Weights of a small GPT-style language model, trained from scratch on English Wikipedia: 291M tokens.
MLP neurons of a small language model. Each row is named by its layer, matrix (up: input weights; down: output weights) and neuron, and shows model dimensions 16-143. Each number is 500 + 50 x the weight over its row's rms, rounded and kept within 0 to 999. Numbers have three digits each.
After each neuron's rows, "fires after" lists the tokens most often just before its 100 highest values on Wikipedia text that the model never trained on.

L6.up325:516532560555578435537491543403513528491513428460521521428529455536540551509468443498541544500485539506455404531434478431511562552510507604555514425459433536458460563463526536415558526489516430535498603545448432490460548372513444427479463549570513519481544546420531542493453443483525529516496424485529609423541393523468425454415435504481507497415516450506515574484499538504504511449462
L6.down325:564500534502518557414407440575523508439507416457460500533514514529520517468438530415524468491543395514534574456576516549448466468407503440473547538506532442572496483451541565565527404514524591544523391486613544445468511529469460620453538571533468417436487526488416462497495461486512580528506509528560448567461439503464571436452484468436503544577507458512443451500472550534505568450537
fires after: "–", "19", "-", " in", "\n"

L4.up8:442580497494558547550488528422448486431552496590462498520516548408491522550508500502494515520420538608498542556452595535597522529525486484533582460538519501505479440386438470557461547450563491483479496502534453454444493463419517571521447461544487510409456502430538507517478564527537479538377525562466473618524517497460583485529521447525511431524523398409471452544510476489584486568573
L4.down8:526458478415526578463584442484573500499590516442517445519483505532544534465459446573497461496465532514474421461474398547416528524497604494474485549428414540553477530455579535505487567533496460490573505438476504472520478499524451382444498521551427484508499545515579512523532487434512519404469491562528444477457553549458599587610603553644580530519499525421502531519572533492452537530420
fires after: " |", ",", ";", " %", " ."

L4.up397:461540493469544457466479555387455497487555509391541519464530530525511456466547527540546615468465556519477546499471459438459455515510508552460515389573495513451546485509520498498530479492474582515505483595500547366512492452499514473483468519479411532516457402512570508469403461581509455478423476520519438516545499426530512543513534471443483477553557511562522417643508417510515557505566
L4.down397:525582470481519540524486595494542540548536489457495472451504493419489496483492463543503511467488517532557488445431596521416493525515534472454551476500463544502562485480411507494486463545412556334524557483485429465560561545510462499508505480514486495539535502498477491434534520543515451431429410434501536510629529450554528432519548457488486557461458391474504486437504423541474499438519
fires after: " |", ";", "."

L3.up366:515539463537579570514518462400520534577535523502468565503518433531498591441475546522530474530541511497492517503554479495429567553490473489526527456513407553475462482559427422471531581601458545467578515437506558499434534407517479533516438409579511448502479483613559466536488508447509515495457434424610466481588525615463496449382586476534559469480542552435521490507579463484511489496508
L3.down366:494530449546558432461435449521592493527488482527505421574581511468536483465560548483569452480442552494541434463407537439449530514554440499449532486486513547472516474496502498458494498374553479518498551538479432446483559470600418517486549465450516491474515427405529501521566502534401443505503567608461509467433588537520433540515475536466358498557536530423503518528413479546431477564554
fires after: " (", "(", "["

L3.up188:466496471500536440497439462394391531493507494447593524428549537563569526481513473563443471541422472518505480481489435386541492611596541500545584480482466540498472473496490415528510552539581489600443591591603468478487491446576510487508473564543517527604463491448519498477428466498441418550484447419485429472564525566552525464515494554452484434471572510476497542602435464502548547553547
L3.down188:513486523473577525540473501454534473465481539480520547409569493425479567440522516521504491564561594559510596424523551538528456483470505495532534551405498554522476569512562495518480516475501540599582589537545454442437523512547478577507397564534385429449511512499426500543603556466562517440518429555562466459479493546569524445378514442528548538507437402574417511509497481410474446489527
fires after: ".", "\n", "|", "\n\n", "-"

L4.up266:491511499438571481510594556519451595452439479489521536495504498510547463440440389425491519526508515540501584508508466477436520490551495479450522528515606517421521485501499446509475482547520579420465584569539584449466576501518454501419509472532527461429546457597480395450427496518403464541474475548447481376467449405526533506446486405493668517499466521559533577487463544539511580515527
L4.down266:544504504416541534518482512507415539458609443522465385432493425454417447553464457485399573544473453506515565492528509505488522514517444411501558511471471569405532508513499541494588531534544515575500502513460435595369517473484473573468508452466460436527452495519532482505547528591418411541466462551513449569559468445577480589561613444453418525581413522567560495529519510536470479456582
fires after: "|", "-", "%"

L3.up602:537565458486568460506490521440474496517434512447537484489551515480477482469518604549487540477544504462469550536517450497446580479476571549513522428540448562487455514526447565532501619556545583447524420488534539528540523395402576579477509440582554512493438444555533480425559479443430478480430452470570482465576478509504499495434572442439428426558501547479550532592579549448567503474546
L3.down602:443529428491564455478489544544493472457518463602490521562536517465509458520512442502493516482519553461500470474448558522456546497581493488545588531521514563525550480479523455470452535337538499597472585402464444485494452544511339370515519473499488548460418436367519505511521545502468487517503541562561532496452502502545463516487504527483459550547477479458491486511448444526482536626548
fires after: " (", " \""

L4.up81:467581520505486543489465462516462565437474520437578516508560526588545500493573457500453402477561561402495424479474454450543509460594480481565508473535455530479515547517464432508593557566510501527432564533548451444490547428547359488469426506561489496516460444515544412493486420575437557618572514454496573450534535445569439442491473421515548536447561544502503592500434524471490550517495
L4.down81:523388445516570545509597543424547518436575537496553519514544507510403510440443478458530551577542500513611487485512431514482557503461494456443561487527473590515389420527542614483446497560479582493550585534585455534491573500523480488516554487494427443500502531516503515443479457465548516510466381488381451499537489561443458529460511514544490551543498467456522424566496531531504594529490
fires after: "\n"

L3.up9:440632551500517463468456465477387498572561586451470498439498557521496557505485486495424498563418533531486565466493520518537483490446539574551496532536552507520502470514459512533478529524530571523419423549501545377498489505539559479490513427496420519458487492501504513500495508472482456444438483453390447413486562522512522416463506417457565398593447591490500529521462564462642568534504
L3.down9:481499493421477476489508417546513435496556482534543497499529505451495524495545521566561512506533528483415482425486547499474365556638491468510567413447587434490459527479483610448455586488463572558587463485572488513553523472512475508445580500553466407503456447560537471523611511479470524497578469438506486539534495488574445575455490508547451493500406379469452525537506571555539540529528
fires after: " |", ":", ";", " \""

L6.up294:452439496609500407588524536479559485390414610458540556550539552482570427463537508599461422498474534485521515447500456525530536446505563547504501483500507470521528472498428547458501521528513531465426452548517461563445591558543420469522547520496519513389503478386557473467437481569495425521500483532409466452482536528569453441491494412472501524544527486444545523567520492474552611539548
L6.down294:512492573555448517452436447590509536537581477424512469463454508523626547534530595565552519427432489475472544502454519507446577515448493537448482559408559551524493548526460482481597493409513503553534470418576556443458479474596457485427515530525540575531514421509612491433520448467502442440551558476496395524543471385507538535476549513512500552547437541426446440533546493406496503519383
fires after: "|", ",", " and", " was", " were"

L4.up563:574476535519555425541382538472464555537534431447586488578510563561478519499491452520500473558441514436406483509517455509454592619476475518468482463560458580417550531602437433505434560475583471475500398492484485481498577465477439394535472615446644562502502515522523516454463459534531483610451537446549510463524506383512513620529465470473477487497557526480538550512481494483501556482570
L4.down563:488589565492446494551447517481555557471487530540494480488546463490480542590515577561514453538618556473510465484493555473538462483468519424498505484543482545387501555452572529499464523518454382453504560499527497555461580480540466543451536459517511539593518489425517524411611552454414494431541412537559598447475450555577515540467455646528468486493421490487539433549478434505468512636529
fires after: "|", " |", "-"

L4.up304:447533417519532525571427472360416484496570472559446537442459540481549533482465497533419535539396492559443536488485522489607433546487511530437569503581542437505488422526506443603491580510547550488452456489577533488484547500512527488482539470581429543452413443397571478479384487569452451514490449589486502533512506474513456525475484510483570443513539482512510446504411469471549573497498
L4.down304:510450452452475482513490453442485518520541563553557460469552443609381507540525584516484488453535538508486472481512523478448465557541491405457492529504505507494432547453521497583449516493466524469542507546458531488556494446459437482512498538484545485567597539522435444522447519386630535505421456462590523585498448436513540458572564538571424477466554591431452421481479494602509571574516
fires after: ",", ";", ")", " –", "′"

L6.up539:556471476462511402516592491492491511462518454437550562500487484533475442574445561484503538542521467452554531499510484496526521539547410577557561396514447489519517501495491509545512499550538606406501481533425434459550482464481492470599502549507496479466502473535513498502456441554460401433447420458489547486550563460488563462463564394511511495625438560599564593551456432520507467502513
L6.down539:442448529500436543519481503458515524496477468480547436493567474431469610607426480456489506466619540472483507533597518463528472523505592516411526509523398487575460419439468474509432469526431457594532575496441524460435595423604419479489501584554572499513492482471612490583525506430401386469556489549523463412532507467561489568534521460448485511501461462547536497502469511458519536450525
fires after: " the", "-", "–", "|", " New", " |"

L6.up83:519506490445532421550516511561500462469496597465463511535551601514451478472435556477397589540488419558485477488425464500535575456509407580451595473467494497469511450465396532416487492536537616429511608494480506532466527474492437506534501487464488520501372566431446485447518573524510534526455482587467512514510543404410537505490462469445504508437513443602521485557493457498581498573533
L6.down83:563460479481566577535430470455492512529388434435588538489486525565493619521492467564574518499536526439505503549448490507462515463504545521478508480501524581533561443504467418493447461521456494546507630461489551395551628441547587513386420492485537490543588556558483530526525470483502512594545494394387440447432392533550392491449532490505498569474439587528535508532502459541455550546518
fires after: " |", "|", " spec", " a", " emer"

L3.up58:572469576516500385561565469471422562502539443384469567470508480575442546500470471501517417450515478508514565502506460544497466504506594603552442461480457457507433474495492475534499545497475482455417587533434495475453531512446491442487540483543512513523639560524511539445539386511525446509515449492544560446532462486581407455486527511422480533540557552411510470557448529555608599494440
L3.down58:461441530569559505541413504521497500514484439549636368472524513522585467455514666488541441442575483455493544375552497568437461512432574520441529485441549503518468561512459429514509475426493436477512540547536489474520453488522424492470490483437492418490512550482617549608539516430557578481456501444480410536489532476480437457513463509422424478495464509517496494378565519535548541523476
fires after: " |", " /"

L4.up478:520469531382557523493439523331486452475519478509440528499500516526474458564461500573474541548476505535477535521441513489632449485463548482536515467573527434486525499481499573546502586418527500507395456524579449429479530512446561501420399519463521574541506482497564497448373380478462453533420512439470437527544487478607489473373479537446585500491511496517512510530441539414531601552444
L4.down478:540479373527586586529535429476514510611511525467544365502475463510471450519516480549498557513553455538491546456467502525441510563525455512436573540472442503553452525455518556475463545489470492553517576508406401445550607487558555481465453630505509479463427450535555393528593510506515541410543459457492474459490556477517522568530513574501462501459424522371597573517457505574476429570509
fires after: ",", " 18", " 175"

L4.up51:582537530492492485586439492437467566512514514446469534433520463467438552458451498493476514424460494470434506481431532491519504611506479587506548468393565496435571520505537555548547501477489451518408606509574512497545476439448531504462554490567536567476514458541482440475583449467490467604501485529507504514429384465479422543448498525525483505488491492499637588464589383475567554513518
L4.down51:543569487526556406510520515476599471521513549502535449457589501429519465513582546455483523514529522542495430464505455529432550469418475557484557516608543462522386504441441484510502511453514387552480556521474454481463475549583514484562513472501521562513439385444464506482437475502446531415508551503456470466547499512545504400467482607545360471507379520485528487569521583467561496524446
fires after: "-", "^", " (", "°", "″", ")"

L3.up280:443530445487535523477484469447511480488487506551542542464509472418540471422590505513471605562575461512446461488452520571498519498458593509559510480532514528509537546554449470578374510438540586512528446559470491473538518556502547483479560533615513511414482452491527441458478486546513469504537510539495424546558499415465557532525557507624511401640483463506511433550596443512515516522511
L3.down280:454513517527549430463572500455415489547529568431536476600549543471579464447440524481512427533459590459481460460460558468457453526494503430497442476473440515467505437462412519417534482428491456483468574518462529491459502474477443506562446516512469507499418402560534471420523541432431572442464449392526516532601567577490486407471509525382457448475507621525466537553541487481521508463516
fires after: " |", " ±", "ative", " to", ";"

L3.up145:441529488543492580475460464482460673447569538515482434460435515482506505461508476534458572546481537463491496485518383497504456468553468495481496449491494513534575454475456561533512546530596540495489432483457570508603500545366515510415556546584514464382452544560518500465459428578453490487390515579530517485505545527547512576503566537459495488554514407501506541474522454446563496528547
L3.down145:457495564443449407467424550563494424537396534440455499552416544563533575463463527466553496503544514460473586487488518451514529470556477519539534514526527415470451492461470384438494453461512569555541576416497535529513434586532432557508478461487470449529483519490557512579583530465459429514500559451581418450514547484491447478471529517520528540523566567514560557383556580493511494425485
fires after: " |", " ±"

L4.up404:423534564449533462527426471529442558512458504453410535548480553539581562529473519386445528529436556478501477512525506491519453524446458546527478512473466533454617512499406453487479492484553506371573448571460549427526495473439637415566449498463535503548483565543515470463519603529546493489450490483452574464450458438513539490552467440501553461566577559475473562510517512536507500505483
L4.down404:496466511514501498488460541396474368579477460448529497499441539568480608462492549561472498557553485539508508487388493546468531498475464521441487603594488451468400433507507536401530586521555438656562526458471492521420465585611538500548478542471545482513494386486537497500556514468400450439494525527470465445532548377434481564472484497543461523555435414463489474509490470528472440535568
fires after: " |", ":", " −"

L3.up497:428545499550487502521507418402493536484478505416551535526513566536454514511474414556478437521526615455469527475413470471536498530542437515464541461557528418505568521476387516585471584502509458511506403487450443402425508515442417532485520452405503529554503426481574431523471467515515492534423550579400467498553517581526395565529429504474507431580575525488479505496416512496603534539497
L3.down497:496482454515402467446514549477441462504535519617482478484545530599547512523475483441480495526470513527576512546480420456552538483514587523559436476552485555524415515433628367484507482438459418515551510487410556500513522379489558514559516464462527495529444488482542525474492506496498625443538563479480445529409594383437537445508586531496506535439545546447480557442443472560474557480513
fires after: " 1", " 0", " %", " —", " 2", " 2006"

L6.up88:376483553506555457483471521491435515500525474456509467568486600551542536486501474419537546549508476502517567510484558436565589473581544592562515410461419466502476410447454511491427546464596648421401439459456559460578560455499438461506456495420441571478485501484469521517408465530545445539447504536481506496547521502510554478433545512486519439487526446511495513568419453462589470559555
L6.down88:547537471527546541485505512575477431505444442465481551467455446512458535541538530623543510467504535397520368526510454465456565454484509491469525479499478493522461497445520574497405497534505369541519585595517546480474602573535530525492497468571438497523495440525510524482483564472430566451578459480428475399457472442484595433496527588551391475495470447589464473583402458380502494448479
fires after: " |", "|"

L4.up68:524570568463545535490549429431388529477470549450455559481491531559559411521437563530560439575502534481551588538440490481573558535649533554489446479433543561454521452436404509489470521500529562489460590545455566538486595531510458419554467480455512539483525521462482531526489419496428468477429472505571533383538567422532453423455542499435421559424559524501528588518486501526535547465442
L4.down68:566421439462484451571377543536550527570486487525501514495598531495465522498507540413509456483539444516508449455546516535417491520427493534502541435476520519583435518416421435411458474452498507508481420447493477589455445517514502564538447513449484449444491529492406604490469599451646505529552538489464479539514601481579428463517505579433394578547525616485517524534561528550487479516506
fires after: " (", "|", " in", " |", "-"

L3.up278:473563571566502513505530537440594537454572452520526602499525497602484438456513542527511479518527495437458458418549483527480528452563520428550530434409447511527446483440454491500471551581545579439544441490496472511525574500470483508516489564417419461390465565553536513473413419562503531461501459505514598518584491442460521538527600395472494412571470456522453627549537540484561543551472
L3.down278:486504500437499516591522584534536574494586476529492552492552505517454443471499478455479391470511531519562528503499507487496464608461553589641567446509515476529450467356510501502456488495512513548500470548529480529419450553504455424499449520383465573517471518397484536500486525435496460426502516516471505486472518425502518475564583492495496459524507597500396457498485554540549498550481
fires after: "–", " the", " (", " in", ";"

L3.up305:496561547519491461559516477501543589457513524484487563515544520567541474495516503518450511466420551518542491454452494387448510541593546481545521506489567472501529460459406407489467506541534583459435596598575450533431470499548485514409485482542559520476539515496456418544468529559464454518553499553386479556481513444542450530500444513520515548570535439524600515513504516523439553566585
L3.down305:438459466430518548464550477454372546459576465535491560420486466493476438579545486501540457549492536514387593434478488476482479512473516537435513472564472436415492505478461561505531520486515450428585501545473493540511500482480558546499480440422481506467421525632489521589501426518470397539430450624544482520563488475522465437501579469542475488499476515405397449578509453475549475519441
fires after: "-", "|", "R", "\n\n"

L4.up221:480499543528523536534494434441406545470518393517465453492472572422591497449452473500474504453523545593509538453448540485576462546578614545459508440555598518414522460439441462464334525528509541416526459521606468456542571506530464600447582504430551465458544469461516484534462417502522479585487532522441474482483483497495520533503485498469587513460494511408516549532470515492660581526529
L4.down221:614446507517495504526475541475525390534474532524526439530573446551497419558585532512474513509512440480431489442549474549458436598503493451478552528470530541463342482558525498516463512536518525537485502433380528462595521500569504431437459589569488402574570486551510478556487437491572510400640535484508522479564555504400497515497490415565444544536484408608425495542547525484485530498548
fires after: " was", " is", ","

L4.up473:428465543563564426515466583521507533571492393445484492529481563527403469492532536451548510477458484440353513439437449475468498513521501515505536399501500574470511445548386480508452573456515579514453513489477540485587408450518509425474486506470519570482506516479588520432486489504494498553425446541594508403523546402520482561435531519493481519496498510489474468600553528475614524583446
L4.down473:548480583456558493480419525512437433523552551515514526516498411528412493559501470448450487475587515547531532564504451540417580409459526493546530452450499555437559561545457550531559509503442501433558463500569494451486427449525488485581457478536509556501385616427508524493545454459474563543517599518575571524496490479455503502509543520551529441471416434498567474459442431537518447522514
fires after: " |", " the", ";", ":", " Grand"

L4.up287:389450583480503471501465471393358501491460470444623471478530534522544546517448483512496505481450466465407485488424502476547445510400588519393558470521503406479543453433420422509464547426557453515452449499551479392557545523504552466534456459527514603515459533571590548511468481464501505524479560557476436585491533516537487510581503495436481500505481513448533491641475447508532545535479
L4.down287:536535502462492554546482503448582507564543518475559416565484462521470405564584525516518482535586523509475486548536635480445546524539385484526506533494470534445454541429528579423473495469417479410481538498457492458473525453488532506515512612487565522513499428538526484475537477541515544428470531526449653425588492459485524494578457591516533408431498547486483555452532480439432508514433
fires after: " |", ",", " September", " 20", " 6"

L3.up361:392475456532515437520444453530480586456451490439526449519561590439484462462505423425433481463464590569519540443509382458516537538537506524496567494535502546474484501464552546605456512507488496421480447475502487492530512517481490588518544546487558493437501446378578470551415447458484518464449481508564483498494558535519473538451502499455460463504462566488540524503516515478649549524550
L3.down361:477494559536480591505532494434532476473447503595592597534571460505494374535548488628505478544535497505424375483539588561495429590521559482485457524481520510504433535544407463486491472524464551511417591506547477478516566497417504360498520581519426530463481557559615525463521497381550551508537451548485475523503486543414486504497486561467530576477502489520505519571480565532518434458451
fires after: "\n", " was", "|", " is", ","

L3.up562:461538535484489445483493486413497529408489524461522601456499551569440513485497556538512524516483579552430580481511490563625363514487565568486486507467543477491554507495401576490519550468549549454481498526442591465572492457456519452491510471440500572510527504546440546456493463492534463501396515506547519481494566447499486464537538514464489473489487554528509616563482522550635475548416
L3.down562:457441604471463430339485502572513581507544527520516564451586513560526506453537631519551464462490463474511541459499508503359502423498580469519520472372527540434478429525494440452480488491490482511499517391462576505516504526503531461498561524526423548447524568510543513466604466414453493449456492522529492501458560508495467490495532536476494513535456489513525541519489553462583608549516
fires after: " |"

L4.up244:550470547513544510605543485495467536517519483525579515562553564494493544510509457439487502402464533418472429481425440429450573530521506449515582404579524554473542508496511499508419492519512469517448487516563433467517488446559482502544539530506581590453584394483522453576318518499467460463427526496580493480481451515457496409524545460425555481473507486466554512540443553489423487454531
L4.down244:431405527533463511471471487461515408507587555491500515485455493450534430483494458513492473500468438545536530547502472547545353544503524474567499526565512534520495441510647511483555485486509533526525503482567430530429554552528535539513481537460482475558532537448610540443460517518475561444528495399367442545453516554516445533448501528492531574589498435541517433443401469485461462645518
fires after: "\n\n", "\n", " the", "|", " an"

L4.up624:554503593549529435511467460392493487521492514388482550466528548577546541463467526507558531527480480468464525470484407430504592509565555551419545475531550520466528431491444499538502492558525518463527518599417468483577478424488495459444490529511493520404466452459528433456518506483482542408379454554446592451486507407534469513515488450433512447561541578600526484537549437517513521521395
L4.down624:560479491528408530562550512534561455416512482472508467410616457555486515499501460517534513455420441482506526537551526487435519517479609629494479530527590511463480570644400519464476455543513463538570423441461516514572477505525424522520444452513502403509426433487479516512596440437548474593470526524419519516529465464404505538479542521536482498565548514526462487502487503532426511456500
fires after: "|", "-"

L3.up378:393577493506596448521417484489445518446521402463539559503598527526538472468563472512464509506486525490393475491396548404516551501580554519482624389550480471484508506452402513479445519431475546486522541523580466470522519498531486435477462448598484602535520529464577536478514551486476489461463541508570527471571495442493481561532523506492400426549470528470458465580516537499615528573556
L3.down378:477564490561581552539458499477432463443518457586456508519542485456422496539536504445541520506517524464475453455457620524382541515475462428542562400476474532556492524449454480417482515488441503462567469472454414484456504531559378494461521490508551543483458568452539530455484473575511552514515494541548548480569497570485454444464529534504487498488431413482483546562458443499515443558621
fires after: "\n", " |", "  ", ";", " ("

L6.up469:421438543545555535502504486529538436507468507409531503513576511439452497506387523524507433516430624542425452444476528461529552548574463547563549491514533549493570465439520402488443518383496494559568494472591494426485560535526365530532456588518555518430513504430552460465515495509603416504512461553501524469523577502423467561470632502463535475543392499548500565533553492437578551521494
L6.down469:424479452589550617459564557470486447555439587461485528497490567517581517473575470486530595523557539392523528446514464607531497486455552536500531509477537525504472526559464481529447508513529563464427478552546440548541478398430494474432522452537457556518546537448445433514504578491574566488508457463548459499495431568460488531432362492424421428409567489472475507481477481497595445524488
fires after: " to", " did", " would", " can", " does", " could"

L6.up560:411597475521502438605379503439457570509527481455515476469590476482503565461453423547478507420439521490420505419447494401618497528496452505509636533553552521548496439493411498500418520483540568460451557531550536489394492495520481496410511521511553521513450522503532477518428549513554383556419493479445413543457499572565469530479513518503536511516517499521545493586497465487423567529557
L6.down560:472488466516440557420411513459534525563443500546485476502525560558520438443534562430534410520615670506459521530502493550502502532532431412497452558458416551532466539452499475429568531525489451510440522470434490521461459477552521481591474472537495513569384448576478537504582453482536520485527494444548548508364499552505552497454538455418479516465465542466411541519490507438478455496605
fires after: "\n\n", "\n", ".", ","

L4.up635:535509556555518487564469560528537502535539461489510434463641576457570539447492501476404504528579508503380458491513498490399504490522517538556532547517450450497531447483445470542454483534586565461548444501430481455515533486388419569452519482485492504479518446406520475471371523615485488487431498433515495412498442439476520501471493546568498561585533495564507504524439506558569525472511
L4.down635:436460425425503534483457430410409537452500523470477529470524521540479488500498484485531444490449538572538544483484456427590523513530500434477482463502546501466457499325479510498499504585540518591458534543509507446470481502489591432523510480585502511375530416534547453538526514487445434553442527551459497517548547602510485523446465525404419552492443497438476501481567510512525531515439
fires after: " the", " The", " a", " but", "'", "The"

L3.up511:479545449461513480572521512479438527485489477540518524513459504561538558553536553607419527524467429545474463472502476570474528493474471516448539505469464468505501508489482485503376500477529627481559460577529495519525613411470546506559430513500505495497530427486495463460454472542453510471505423624471398544578463447512543520541539404439493501534472478385521433538533398506515480501559
L3.down511:474435573456551536419505447519514541496483491487486498584506417497504363421459524597496463582494564589454522458531491526442425482418496498506555559567520481506419556484502464663539620469508460532505544440514469588551497489514472481446550430474530466598413430559533493521498479455577465462532519491554545536532532513441453576524546423571469546435500505412502385492483432584458547477478
fires after: " (", " the", "|", " |", "-"

L3.up368:520486476471534566503513494476530606416500511534490593486511438509510511379581524564537426463504515420479493411494446488388510514568384462516515511499476436461445512471509463487470555547529550446493554434492495459515482403479415484512439541503486439407563415501598455503505518561430499493412479603510568439553487463419500551468548427631537462526502464586562584541587490404552597548501
L3.down368:528444437536478419533460524507476558449528521518438393495555465503511513487448495466408434548476534506551517608523459559534508525527549549529416546603442598537468439499538602434419515542448481448568590427447493541580475514476501500564459413511432517543522471547522547473436477548519510482527518547426560486478552485519452501539478449465450591510526431465415498410570550498574435478451
fires after: "ti", ".", "si"

L6.up106:576523600472520414530510464533523577432523472527437474468564475471472506442499512461354442499445489501505547447516574482422571468524452519552462469493547514504588455487542472525535498475495514490548549465514447453475585526515366488582490462628541571416553512442613490400521448561506468564454493583387495457521497596428478526505599502525511440492481494499549454491555517497606575516525
L6.down106:429497487605470558487505465510364434539473425407533547552499558475496460452446581501506535506548595518413579479529540488467478441493476533552581463502480553471499496555496418555462534486464456525483575477573472483523508430489492499470512488513448466555657382501547496483430583551508462524528534456530513484470488390494486494488505496557537540499519482533442524505471444389489397539549
fires after: " |", "|", " to", " could"

L4.up375:530545581454509554562523470471563519480424500522501599578576501468523493454531476476483409493470528512464484454436420451518467534498454444478484429501526504423476470553454493513412517580488546456586563638489519440443603426516520464506482497435451425503550475486504527477407430581455557459540474630513507560534529486509479476556490414482469579537409397455500550496509477494461505552504
L4.down375:446524560598498470482429541587522475439437550457430479458455534589656409438461586569569567542479489490452542519567597462430496465487610530371518553529452522522478566595484454514491491444503533546490530468476461516499505549474523554461478527450549473517571451498576570474454512562498449468560491437545480505543547498556515533562520547476457549497394474555532512558501430504502420482492
fires after: "|", "-", " |"

L4.up127:593544591451531390495478547575565487522530405569519478569546515536451371491571510554466554448562438506438363511481511518415559534496456524494638473531457471513501569472496487466483535512528584455488490453484418520538503394414404501349517538497490559531537527458528486454490479495534467439456481459473555491501511467418495536515449493579530564506432550546531559587414486557468510501540
L4.down127:464584578539547505514545464573458584504485520518455509415551512483447570473465440417446504491587570603582560514444537447492505463398472503494506424556514552522536505454462461597496553475515400467553542606590474473475491453450503483503511436528468547460473493406537497567553544556443444512518475473570551446462495484562511456442403490384584505555440466437440484490496439421541552557497
fires after: " the", " The", " New"

L6.up505:431546535422528522581503489563439564493471528513460584566461525459487474552471517439480547406369485544504584514519432515489577583463508620475464469531490524520546406471421526634417459454539518473493454559478526494486526447499541565519487449479471483504526500472503450471506423476487406487389465586549488487567531410526524423532460447438516555526462483539527429578509464537614468501533
L6.down505:548466459538542468417480505529585460455544473515519487465545534480483541485549531573486560555549525460479454507569432559423513481521480534484492485460549552542451468527603515523457485568491577536584546499592594570536516445536487570430429472548543387416459488520451500539475439457532453412507562474461484465443525600450581488465499445468565484432550453549487535589404557505488495530469
fires after: " |", " App"

L3.up506:509466489500571458443448476433504559503445496493520430441535496433533512427517385551503490524527445451440573482515527461468455483511506541452531426614469508415499440551451481448518569487499485560439408485528475486558501444458533363535438596431570553487515473565559533446361514489478473536409502569530439520577471506511530569511548508512547437551547622499453589566492514407601502582431
L3.down506:469491413484486466481546440453569449451560521606457549484564514457457560481506456483511471487540479480521454532526420492548447433546455546455463472501445529476414507488658481538470444484505478449499454493525408442464528584528625540566459449481569493536501623530500531496543585563503469465537542448473534550536494555597491527471449496526614475518547474397559519458402536453538484561484
fires after: " |", ";", " X", ","

L4.up426:573583520470503536570367551527486519563476552421548476487536451554598542511516460536430481448450477446521477499476512382531454535491532423521486464515419534509501542597360417585477528558549462495391580542578447521520544449545454459542436560588545534490467497519493460539493458553467451533533470431500509459492432428575483508500509457516546492448538517535581547497535463542408520487539
L4.down426:453433472605473483444556462443538536446554556530511493481556527486494516459515385462556483492593456470550421491471455543359556475561534520461542532517495493478472466506508565440541418506441467464493553505511545533510440453545376603498603439447425507539502511461472549435496556402458445495492451512471543509569641475456496554484502473515450490481477523397522501546482467466515559625542
fires after: "|", "\n"

L4.up278:460464479465547447480522533348438521494491504482458509523490480608474564478451464510403506506488529570480595515540552475515423522535460382519486484566503506504378544539427520562426548565568580469392520608464524403575484504435557419502493480540550548487448525525538525499466514563533528494472519547498468531499543562531453466518525487482636357542536450422491502522532491509536578506449
L4.down278:525552476476440453454503496553484441644554514520618521494461445532489567457489612512534473513548512406496535527497497469537506535486552447523489455492489397522449501521464448513524528548553472502517482506497506441468407533442509635568496514489493411518517507600452525473549594539472520507506606503540450534448512409535577583509578469579519461456536487488498437433505491420498580582479
fires after: " |", ".", " of", ":", ","